config.toml
num_hidden_layers = 11
hidden_size = 192
num_attention_heads = 3
num_key_value_heads = 3
head_dim = 64
intermediate_size = 384
vocab_size = 1115
hidden_act = "swiglu"
norm = "rmsnorm"
norm_place = "pre"
norm_eps = 1e-05
positions = "rope"
rope_theta = 10000.0
rope_fraction = 1.0
qk_norm = false
attn_scale = 0.125
bias = "none"
tie_word_embeddings = true
parallel_block = false
init = "normal"
init_std_qkv = 0.0352
init_std_o = 0.0
init_std_up = 0.0352
init_std_down = 0.0
optimizer = "adam_atan2"
learning_rate = 0.00156
beta1 = 0.95
beta2 = 0.99
weight_decay = 0.11
lr_head = 0.00585
max_grad_norm = 1.0
warmup_steps = 213
schedule = "wsd"
decay_fraction = 0.723
decay_shape = "linear"
final_lr_fraction = 0.1
batch_tokens = 16384
max_seq_len = 128
doc_mask = true
train_tokens = 150500000
max_steps = 9186
dataset = "wikipedia_en"
MLP neurons of a small language model. Each row is named by its layer, matrix (gate and up: input weights) and neuron, and shows model dimensions 48-143. Each number is 500 + 50 x the weight over its row's rms, rounded and kept within 0 to 999. Numbers have three digits each. A neuron's up and down rows have the sign that makes its largest values positive.
A block is one neuron, or neurons of one layer that tend to fire together. After each block is what it responds to, as a language model described it from the Wikipedia text at the highest values.

L3.gate144:538475485575574448578456500483446619537469454490558469510541413507501504532580435472557547508458550444501519549412447525497482427507557504531597505542447475535556513560506563552521556426475488525479517552533497545373480569525564472493547494491619397507459505537462524482513457561506521490
L3.up144:379451401549537387589535552468504462455502498437626551648463522527502481443489452469520565571492545409490416485511429543445506492468405542497475530537552489522541495494464496597499427542456483579426476514494507541479462476553590497536414471521523498401481508539506447475500498508569524517
L3.gate172:558457624551518379486529500575378482534391437525510518450572459530376486499483457484558513534529553527558540444405472452520402515471470459422537481539492477503477543518475422521518487474551531432531487449617522443499542484511544501447528476422557462561499467448436407475467507506547480579
L3.up172:492462509604495491551566485557534444526581477473470496408564505493504528465512467459548510487471489438514511504456544548599492406490539498470454541447523478517520540452510586528411462504522499491421553467527543525484456522487447532470557454422585502482465430564484448487439508454524390565
Description: Final word-piece ending a split word, usually a plural suffix like -s, -ers, -ors, as in poin-ts, invest-ors, memb-ers.

L3.gate78:523599616553500574484457483501506503522480440388505483426516463477575536493534448496513480440508438505535575438412583508606499488531462522534437533609504561509455514494460530455483528557562459471412526499495553378482533579458541495481452473527477456445483432455489537559403519435577558432
L3.up78:516565500521488578497399565484455471489463507420479450501610535486437559382506512516413495455477451543446432469515551535542540530549464527487469467464446517532442511603473497561485574495403515419475491506502515415564565518488481383459532486382524397520453500477478475557510424571544486454
L3.gate381:456528615558529449521455592484515503472459534524551500429496441490496497534605507536535599408569525546489487420494461465563430535517547542558529491496408530502506516448476505476529522559478484421432424474510568437530594626508447390471524513480450542400380551412530545538501451510428523519
L3.up381:406543448512523459506548547500474534591429519538484615476428526411478537444518535502505640555536469433473553504519481573600487440492504501525568489482482588492497512507536486475440541509527509501468490508466490402480508553558517473438541513453368488368528503474618524464448471553452465580
Description: Middle fragments of words split into several tokens, especially "ograp" in Demographics, photographs, Filmography, plus "om", "at", "ist", "oc".

L7.gate36:469474506534521473526538512595520498481487539525541459480438553497538594448554517506384544502433559508564547605527503416448462487458449496548508435503389426560530446398411569559454522465548527473509460428434524474496497503532592540464434458482502420496485634571487532481471535523530519487
L7.up36:460524604472525494536415441566646495521447517465561533511612477439510452530453477532547487489474544468536535503439470496541509455433461572405522545565549491465467536563527468535481418436488570358476477397524485565467509441516494489444516517490507471536480553545496514581583512450476465446
L7.gate101:459514408488582476386469493484536464499499535505478591453493539451463508393490531528426571581480536448404527514593508431482553498394490495509579426424454467504368440436522479525495495487568480491435550473595518515549477453501478458401493471544510457526487448438553550515401484470470517467
L7.up101:524486472496562453503429514517577509484568464515490519439462581514519509535530592403524508589434571536499508436555429539520528458440596552521492441530538552447504460546507565477477385459477576513527535509630476567553581459457606499421543446429438459434542458417473515408474544447464493474
L7.gate116:464526472487354474504494507522468454486488459552480501496557442479483535506401479528547552543574598478549479513471466487541422447472439436460500590559557486518475505492438451514445505469643503492550476524480554451485450536485555485535575494475528473529548510449435499478530642397420425436
L7.up116:515476522540473570502435576527545458468502453489392521476431517443522508522486551435626493395493537463474547453572480510576521476498548540443592518529500520512451563569554450487476374548448566445535439468534523562490490503505494415499480505509525522485477482469399503599547507521514395472
L7.gate140:384525488448594428437430555462436563448481505516491551563542466532500532526420501521524555406474562506514429461426567535542554415533508432561598463437533404531529415502483570513583423523493406525500513539522494507513492578481481466457424528513532498444488523375482507494478488476452538558
L7.up140:450517468539530423567568454505524520520449465503627510502541571425457512541503449617509471404480580502562550414427462491555356436533467534524527427485520451536480511537461532503571483454429468426423491568499515472503465440443522547505447528512508509439566485364514497503425505453491584521
L7.gate185:440564479523494500464474450503410466568487482463417438469474512525577457516463475456541500498572646461472447506494506535583533488543510469480513493493545471493528458472551587486498488527482517459478568505513537535536502598566477481427463468522459568566500566464451458552481440494512498481
L7.up185:548467630448629457451457532505527532402531499545518536446558547490484529506426377469449539561470553542479530484457462430517485528503474593512488532511448515459418506441527588560460562555469477471486520527531503370525522538492494544388460462497532502456464362495499599497521519529520473524
L7.gate206:498439524529505473443519522474442502450515507530556662569648430446529482499486447553499472542529544417493456448464561428503521356545505472487478589437524531470507506523482568477465497523468489525527432449639543491463418463478551518485461510455539532517475485534451559551405542468422503508
L7.up206:602477536544462459414552557438563450549514546503515484502536487521499503554434532518517519568465503521460529517529549467545572504527570546469602493475620553512513521510472455488532558463483472471432518418520488565500444437569520510497551568517479411503454562496520442580451483478499507484
L7.gate296:469525584566504569499418536512459497505492436522558483539460552449552497470452519555493446485424560530478470414572391505516502456483466537494543535542613567501506522503430521501503480528459488553524532609505489483462439499501555419607498529474383467536535425438465447485506507398493567525
L7.up296:505553478533497495522493538547560542467512509460508538524530501478544517631398425524544536500527581540448540539494529543496529512582501510526576496478467412467409525587506515475556436494550477478509416430530519538477498519492632572559550416501524561527454525349530482445598610483427599594
L7.gate362:526524527573498514498548513615478484559596457533504515498399526464518595498404474525601565507526483539538531461433554489575488492551412577507570526482555448491498494539479566528458474567485462485513543465535533424553565564464579522425620506484530543460533407545507382548516421428521512525
L7.up362:451417531539349495439552561507492535503432491622447432502536545583523451431432527530552532540462483418457516447562468532440529466509485499527503569477430518486536542442488577453476512549380478459479547504606483463526547511580449494472441551492512367512620481511491504495426415552500507569
Description: Word-final plural suffixes like -s, -es, -ers, -ions on nouns, usually before a comma, period or "of", e.g. reviews, albums, explorers.

L8.gate39:440528461565504452552517545461414507532501508553529533477481568469527484516506517513458536472520549505556441530568535412548418528483520573522490462556464500506482507468500504472631488434469489445516451467420529507500577469469510554572368591548552502485538472487463437440449434530531524504
L8.up39:451493434399426475482541501489533527460440489495521390457562540505479476549528554536602527547520504435459502490523546609544509329541560502481618519531472489495430442563441518511497489481540552504530474557495481486493551531511536509499482514478453384415574551504530528597467521467551522507
L8.gate154:450459528447559553468455526518482477489491541468506457534546617592521537429515470478556486469479465524468493530376495423553412466509516427501437486518545553489524464488471584498454504487494501512540537514434500484561543425545520512543485550431474498408489434470473467658389482549554440493
L8.up154:485558448509462491487436429487481517406564515500532400533514486457460429574455382439432551590488605487529469476490495447582412527585413574514495443507541525572513548481451607496450529541571560484588536519454502432433444494471458503494543496590479514406521554479471526510438559515538469560
L8.gate186:451574507522502399450481567424509501547456503496454469530428548460519479587483510563470474548530587520497510490510548523439452456523497455636564439451522478549396479508519597490578477437489505525500475459560527480490620557498581550462405486481534560450512501505522471584519498469437476461
L8.up186:550481478511520442462538555555493511504549437454587536419445564514467458450478515531496438508352488507484534498460519360476485531534517603508580498432502430502504470485495516516546630361453491487504581520523488449401513491530528517534441541568525398514469512551528546467475452437568457480
L8.gate325:470486602516557495484469551472578553451534571534519471525491516463594475543514508483531537385582600497557513381482479395545523548520491469424589517467608469402475461438469563554510520559441467509542515542524455507590585558539624490588547523454625476485531549372447493539390466516528478476
L8.up325:487548515506516533520506497511633589491604517601529422477546409417418452619508517446541524372499597511550581402532497471514446572462540541448508479573561527465503502478542535469404455527455542506488617512493444475522474494544632529513582510456589529547541511396474488527470516518518529500
Description: Final subword pieces closing a plural noun, strongest on event names like Asian Games, Winter Olympics, World Series, Championships; also groups, vehicles, formats.

L7.gate90:444548407539465508525448424479373503503456465484608454485584549553537459443442555457514459458516530415502423503437585532536545432439511512506498474477408438531502442505463450554460515511502446527474498555575541535440582516581463482589472468526509494583488526521437501448495489487433437524
L7.up90:485425440494491493500514513474564398496507500543526492518407454528507564483459533574538400485431393546573407487529469416469534512422467496489540525556445550469416441442493462559454549457562547544457531470571538496575484556425544519599523506451467491523585437508492513521530540423458499563
L7.gate143:501503441452538509432502483426489545611546465483588519579511563473453450495460522503465462408547539517491504599483531421569515468447475480522406640439472523525529437472471420537429517553564510442431560538450599394572440536422490529462563465513545474501493513422607505528491501507493491518
L7.up143:560482425529424530422437492493482586546508422516509371460392551458493515563516428556527498510464615501454510552468485362512517503396571495514507477486490454561450455455510525541463505513544509446438437446472487423496474513391501590544495504425459471567497466418440489463515519386485558435
L7.gate224:503579442533397572515434515433486498486587524547598403588561566538442468494503582469490487577518593497538422441465433497518539471480490569483497521525402509487510515423495552540495447517422534588480416478480522481515463448508611548529495478436481484468443487495456552461500540458535498454
L7.up224:433520476431485469509543469505601521552453503498538512450515535502505486386519526512509578514451507488450453501415413441427510507511502535491506388495384533444480467496483477526532496553439534478463446397518489431391489498429552449471529474516515525566481576509513417555501477459475457525
L7.gate225:506528472529534479458478491598346461402603545530540464515563535501526506514446482498571566546440502505463538486470530403549524532545501538465626456525479474512480536441471508512455424458397446540403487456473494557553547539390526506484541501517547430520577538449489510441462469539459449507
L7.up225:388431480432419463485596484512539463539398467576506358518489523522434495427470556514452459567529481554544532438482521572518456460528485528466494497392540503526475528455500471375466518513435521554487470568520522407494618529413429525544540506457446439388479503592557453510483474490534492489
L7.gate228:383491436476572530494537476506546534504478541448549551521568468537550547436499577511532510471464442514455425514644489491516557514477465501513547502524574437498455475437438412527476477539589469466419555580498524444471401450515488537608476471525451415495549584485529605607544487403425487504
L7.up228:461529458406447585503490485558402477453421439567567546511510544563487451519556502534570551462497506434526577558525468526573365575551546553497415519506520603527487539505539573498473535495477496565490515543603471523539510466487488450533448518553554448510586438447464550508497530486552485457
L7.gate268:451591470494451486471587487426489467460428516550460545476528472464458565510484466495546567521473580503567480435437446488495506548524484487541556597555378492493531566537401540530484537463602432588542410520559558559478543615574527482537554486615504533456510594439604546539563486446480489499
L7.up268:400469522462388510434530542465480511453468372492435497461605493470407565500498601492427447523457550527466452548418499506551533518506573494449526530524519452568549615528418511492463513568534535642554407456461546569530495440512417496486575445518476418547454531444508447420554499513396409427
L7.gate346:459432483497501433508465507433545450545476507498514558526580443525468471529553480508522685449448594455503499433603430573536574508453477531591438414370537497483461493446487417473556481429516556553493532521574588490549470560484413512528459467430488425533564510406555484491579505478528511523
L7.up346:395474607520423490515424448450530469548502461448576469488491455587461530489550430451546459503444519512572510389399522549576518504540451506467518434482520541401442522556540574502552527499547465459430533522553549497498515476446491594512572423537469495539586526431504525486466506518553521598
L7.gate348:516442618573384454386470483579627393462518487599518455548552515469525515495516516502548526531619539505523471578549449484521467523570424464456518497545584517413492510598486490450589439499452445606444461420571516539507492469459488485437469540596527447411554492442498519478551497483501503479
L7.up348:498566485471475538444572479517551522490535607443413503464491537568484539507478507495482519543438544557532590525519429497534571530518505566503400469498376539383461493513404501492468498444467491494478517444391554534470487456484523489482513449436473404513533525601472509517527427473521531464
Description: Word pieces finishing field labels in Wikipedia infoboxes and tables, mostly taxonomy boxes (Class, Clade, Species, Type strain), also Height, Area code, and |--- header dividers.

L8.gate28:502485423524472512527489529530475463574543482508523526498498387529481476437538558462532496416524509458567551465467500490509528536537486498420599496554466457502460478512495439486473595606580637498482476598529555531495521604544478498606467461488446469564471560519572465428472531446520535486
L8.up28:503498571472482580514517515553482612486550542469418508531426542473465653480497515439419559451507495502488537486537584503444460532423466542469419499496476435473438466437554479521584549471590519542530487460548552544583476476533567491511526536530528613539519566462493475476456466478505526580
L8.gate76:485528522485525544509544500529504548404561554554621541487520540478505527492402497511536444482503521520548483568490439508449587431476534445493547559447438473500601441458476400511431489547505494530523435516549554534494512486470542423558406492557528495571508474460505531461553428486487548479
L8.up76:488491524466466366477554511491492548500553571458443586476477439472443581543434578491466554505531511455511434467482532444447504541569641598489483467464556511451431477364462465466457631463524486502532429557527522575531522526510531463569542489475508419507462488523545551534526478493577510475
L8.gate157:415532490517563577507516542467542599419381429472503569510567569466531519532537495506471488511451526591514512513447402475484476544450456500500477521513528488441496419490551382575594459456575446548473537448521590500478495492524417518578508464540551446533455471480467451539542558571497442461
L8.up157:503524425609490525449501506459444459470475413536641513419496479495602425386396531536460526442429520504560554581578501511482482442489548452574425445488477425357480460568484567565513526448418547477512412589505507538482489458502544521525590507499456468537446438535464479480482516542549513503
L8.gate294:500562518456513506510470490524466416470586542441473473509507434525490529375518545437458517471488470530496516510518551561457566484418463465467518485452556476465571420481400482527558421482561560527579446506486552379542482507511539451456479285654508426505552464604498504528580491507549461450
L8.up294:556475447492463487549536541510472475538490528575570471439547535521502451532502514512476529373450533419459560533559420531525495406456530566509497450494452545468494539469464386529486529410507490530486471565528571485546553548421469492568490375505465494560477450542485462537628471544483455387
Description: Word-piece fragments in the middle of a split verb, often right after "to", such as to ch|oose, con|clud|e, to p|ick.

L8.gate18:467546454538515461486574491445480531501499515532548392509537533488488552462448472504489494527549522489465504469461457504608559468586472457480467487438505478509398549508502468455557583483585409513509472634564593574492581467521480451656559488473429439533593585438571549570492478342494466491
L8.up18:488515472473518580512531427480483440529536602584470441430547513446521426517519459497486515497444578504516528567503626549507496464512542459396602452475489466451496554509554474480471523524585461504543535551543459457449517497552499491501461539498418522500618523540491588505499404542464480430
L8.gate112:445530498543500478477535435487551489502523525553517533509478513508562476434565464464473473450575506455498531413473416520491529537501579536474482512480448317445422466543444650457490517515475557533421456499558587607459516603572423499624537485464514471568499495409557435533493507485523478503
L8.up112:509548536539491556558488588487516492581478461538475560510513448542441609456563534526523505508507565527496455595400440419588620512598474546464524462443522503499566466385572421545488411508530438456502518504457536531543503551461450470457489503476486499507454416464540435422433402553516527555
L8.gate322:422518502469500454477500446535437509548553508461505459471445442472521564397550533409539521585459507513557431463505477448455507456482465509526446427452573469435384530397460545500420530493527362578474550598458540478450483548446447506579512478548501473482585444468493443460505466457550490472
L8.up322:480552512545447387465513479458505554512517502478545461551529538578458560513487497466552548462565486519586518525516404462509471512505485532543459454503522546515383540495529487455455599594525502496467470576536511554503559562590421522547415518477521439585531531540554396483544516526527566446
L8.gate352:545457572488492525379469527494468424501512505435458457589454468520534475458530588466523499580448549551434498479567539455479579526559449478536377394514489420513599491481455438446495531504549478473501471513533549441581487554497499560586462411560466419522454472541480454379507433468514418519
L8.up352:443417604510574571410493496496537472524408528494460520507485454596521492479496659423524468572508487450578558510443467514519467604519502480393568452419469507463536501495473546371546550518558506524529495510643472580481513523486519489486536487596489409528480583585423555453500588504468540466
Description: Word pieces and colons inside field labels after "- " bullets in infobox lists or table headers, e.g. Kn·own for, Cl·ass, Tit·le; also occasionally mid-word pieces in prose, e.g. kn·own as, tr·adition.

L7.gate47:499607479479513403437553500562580482416515515500516563525504505539520537400456550452542542410410457508503402524572446523532517486543452549487509475414457478400498454463459465512467466509509458518542539547497551481558579497579429497367525437546524395571546492545438532515489491456561470436
L7.up47:544447507447497478461502469508544535540590541514514490576437440494538561554538492553402501443496522551478512457469519512505530473508516428448564472470491486494443512442547390485508572528543510401498508505577494480514466466529503601496576428557475538508420478478468585497511532490489474475
L7.gate74:509497527509513510479450536530474467493530582405525520491387425460528503435521471540500570540593503404451359471617467443514486485500472436400544550490530494533512505486468483477508500474615470542500526438530521476495540575571568448471490461564496454396481554530535449561452479473540539430
L7.up74:531431516567576523574452533604467468486523480487510529536513482471420456526617534556528627471549565505486527527500478550494431493568522582520562456497502496560566511504495573543537504466632454582496379418480501474540529610504601500428436476498544543453495563476442558521491472377522492530
L7.gate83:516562436549407472495499460535501508469507570498510535434501486527614474556459530521492543458584466414444404503630511570501504434433481411463605456582424582479559470485466506405479566499560477556534485488562542470485554576492466534488516516531481482506610508405582488518445508482497495527
L7.up83:529490497515542521609531551447528534491599579493452547605459479518528489474626475466525467444584602514557436541497521498562445507414543493456507500591551465547514466429537599493435506548475457487474523499521467561490466479457509429419442535568481474566521536505466477427504558482567620448
L7.gate189:369526378499419459512481570469544522451504501525465530461475412595552491461432497459526477562498466536457518461507465508520516444503434475382593503521496457532466544503463564514449484566606490466471437439585539512480538496508540507505456437466554501526441504480517560638511595508429497479
L7.up189:493498531472483473570662391450467436481530548495572520430520449480545446479546411573616555439455499502405485519483453423518509554534518503458600445482457525376538570474467493504565549492518468456500484532429493450442481413468533455518529512507463431526447542475440561491472386467521492549
L7.gate209:497479583458552508593492549532576544508549445485533524504469528496487468454528490428456510563499503474561547418571511474506546478387472416499515487457503429563411456442489447440499603444575450488489490532461525515447485473562465491561493387530528552486545543573430518570497459492451524568
L7.up209:571533531466519465538561547530518527492575499466564509524510441502456535470485564388434548511453521543537580438455576497472583576500547464413576516517495404382538528520476552457485506444499462558500502467458521467385543505512566462371468435653517499446516479457538483445576526505491546517
L7.gate242:498556494465452512548364547525494519415610543549484553488590536422561594466481486566526583564490565491513461429585471484518481527494493518540418549492509526537491515469417535441494510461515445545479429517463569561466620579482437556522617447459509482484484629512456435499524478387542503412
L7.up242:573495497445454493612468506389521552573649508492491506466553472483554489509543471612526497515512500568382386463532458519458495496492486540430540505482480489478495545534511540491541437503459518448554476519506481493514542528572532539453508562473452572519483535494445530457537439471430593423
L7.gate272:508533463429521547571431544414437535483560569503481471512466467421505524520466510580537524459492502447461511460548492558493473578501459490560586520422480506471519478474481454567492564571637505412613525448558592514428555573559461464541475439610578613460526571503603538541518493425517459576
L7.up272:564531584547540503461498459435550610501610551373488522632525485501474526575438401392561522365510640471386535535487379559491446546533455490429437479423494510555506522473522428415477527526551426482504463480557547510475510534491437506446387440553575555552580478505564544457477515518521571486
L7.gate347:522648421446528525480444556441461465589512478485530514476466477518574454449599553459546509414510506446475485536481510562497563426455478436491519485465493460549487400459485405452473511473532559539432453483556520507483494512491534448440493360529516526599574530463644537503532453514430463505
L7.up347:492563567520455445557401473467478439565574431472550462597554460425457485524441519516440584530434507486535440491466494585472485447438493421504533489470504506404511417505498416610507505473502549497503523484506502528556490519400512518488588488473503513495481543502565433544604454494510461517
Description: Inner word-piece tokens of common words split into fragments, strongest on cc in occur/occupy/occasionally, also ur in pursued, ograp in photographs, o in owned.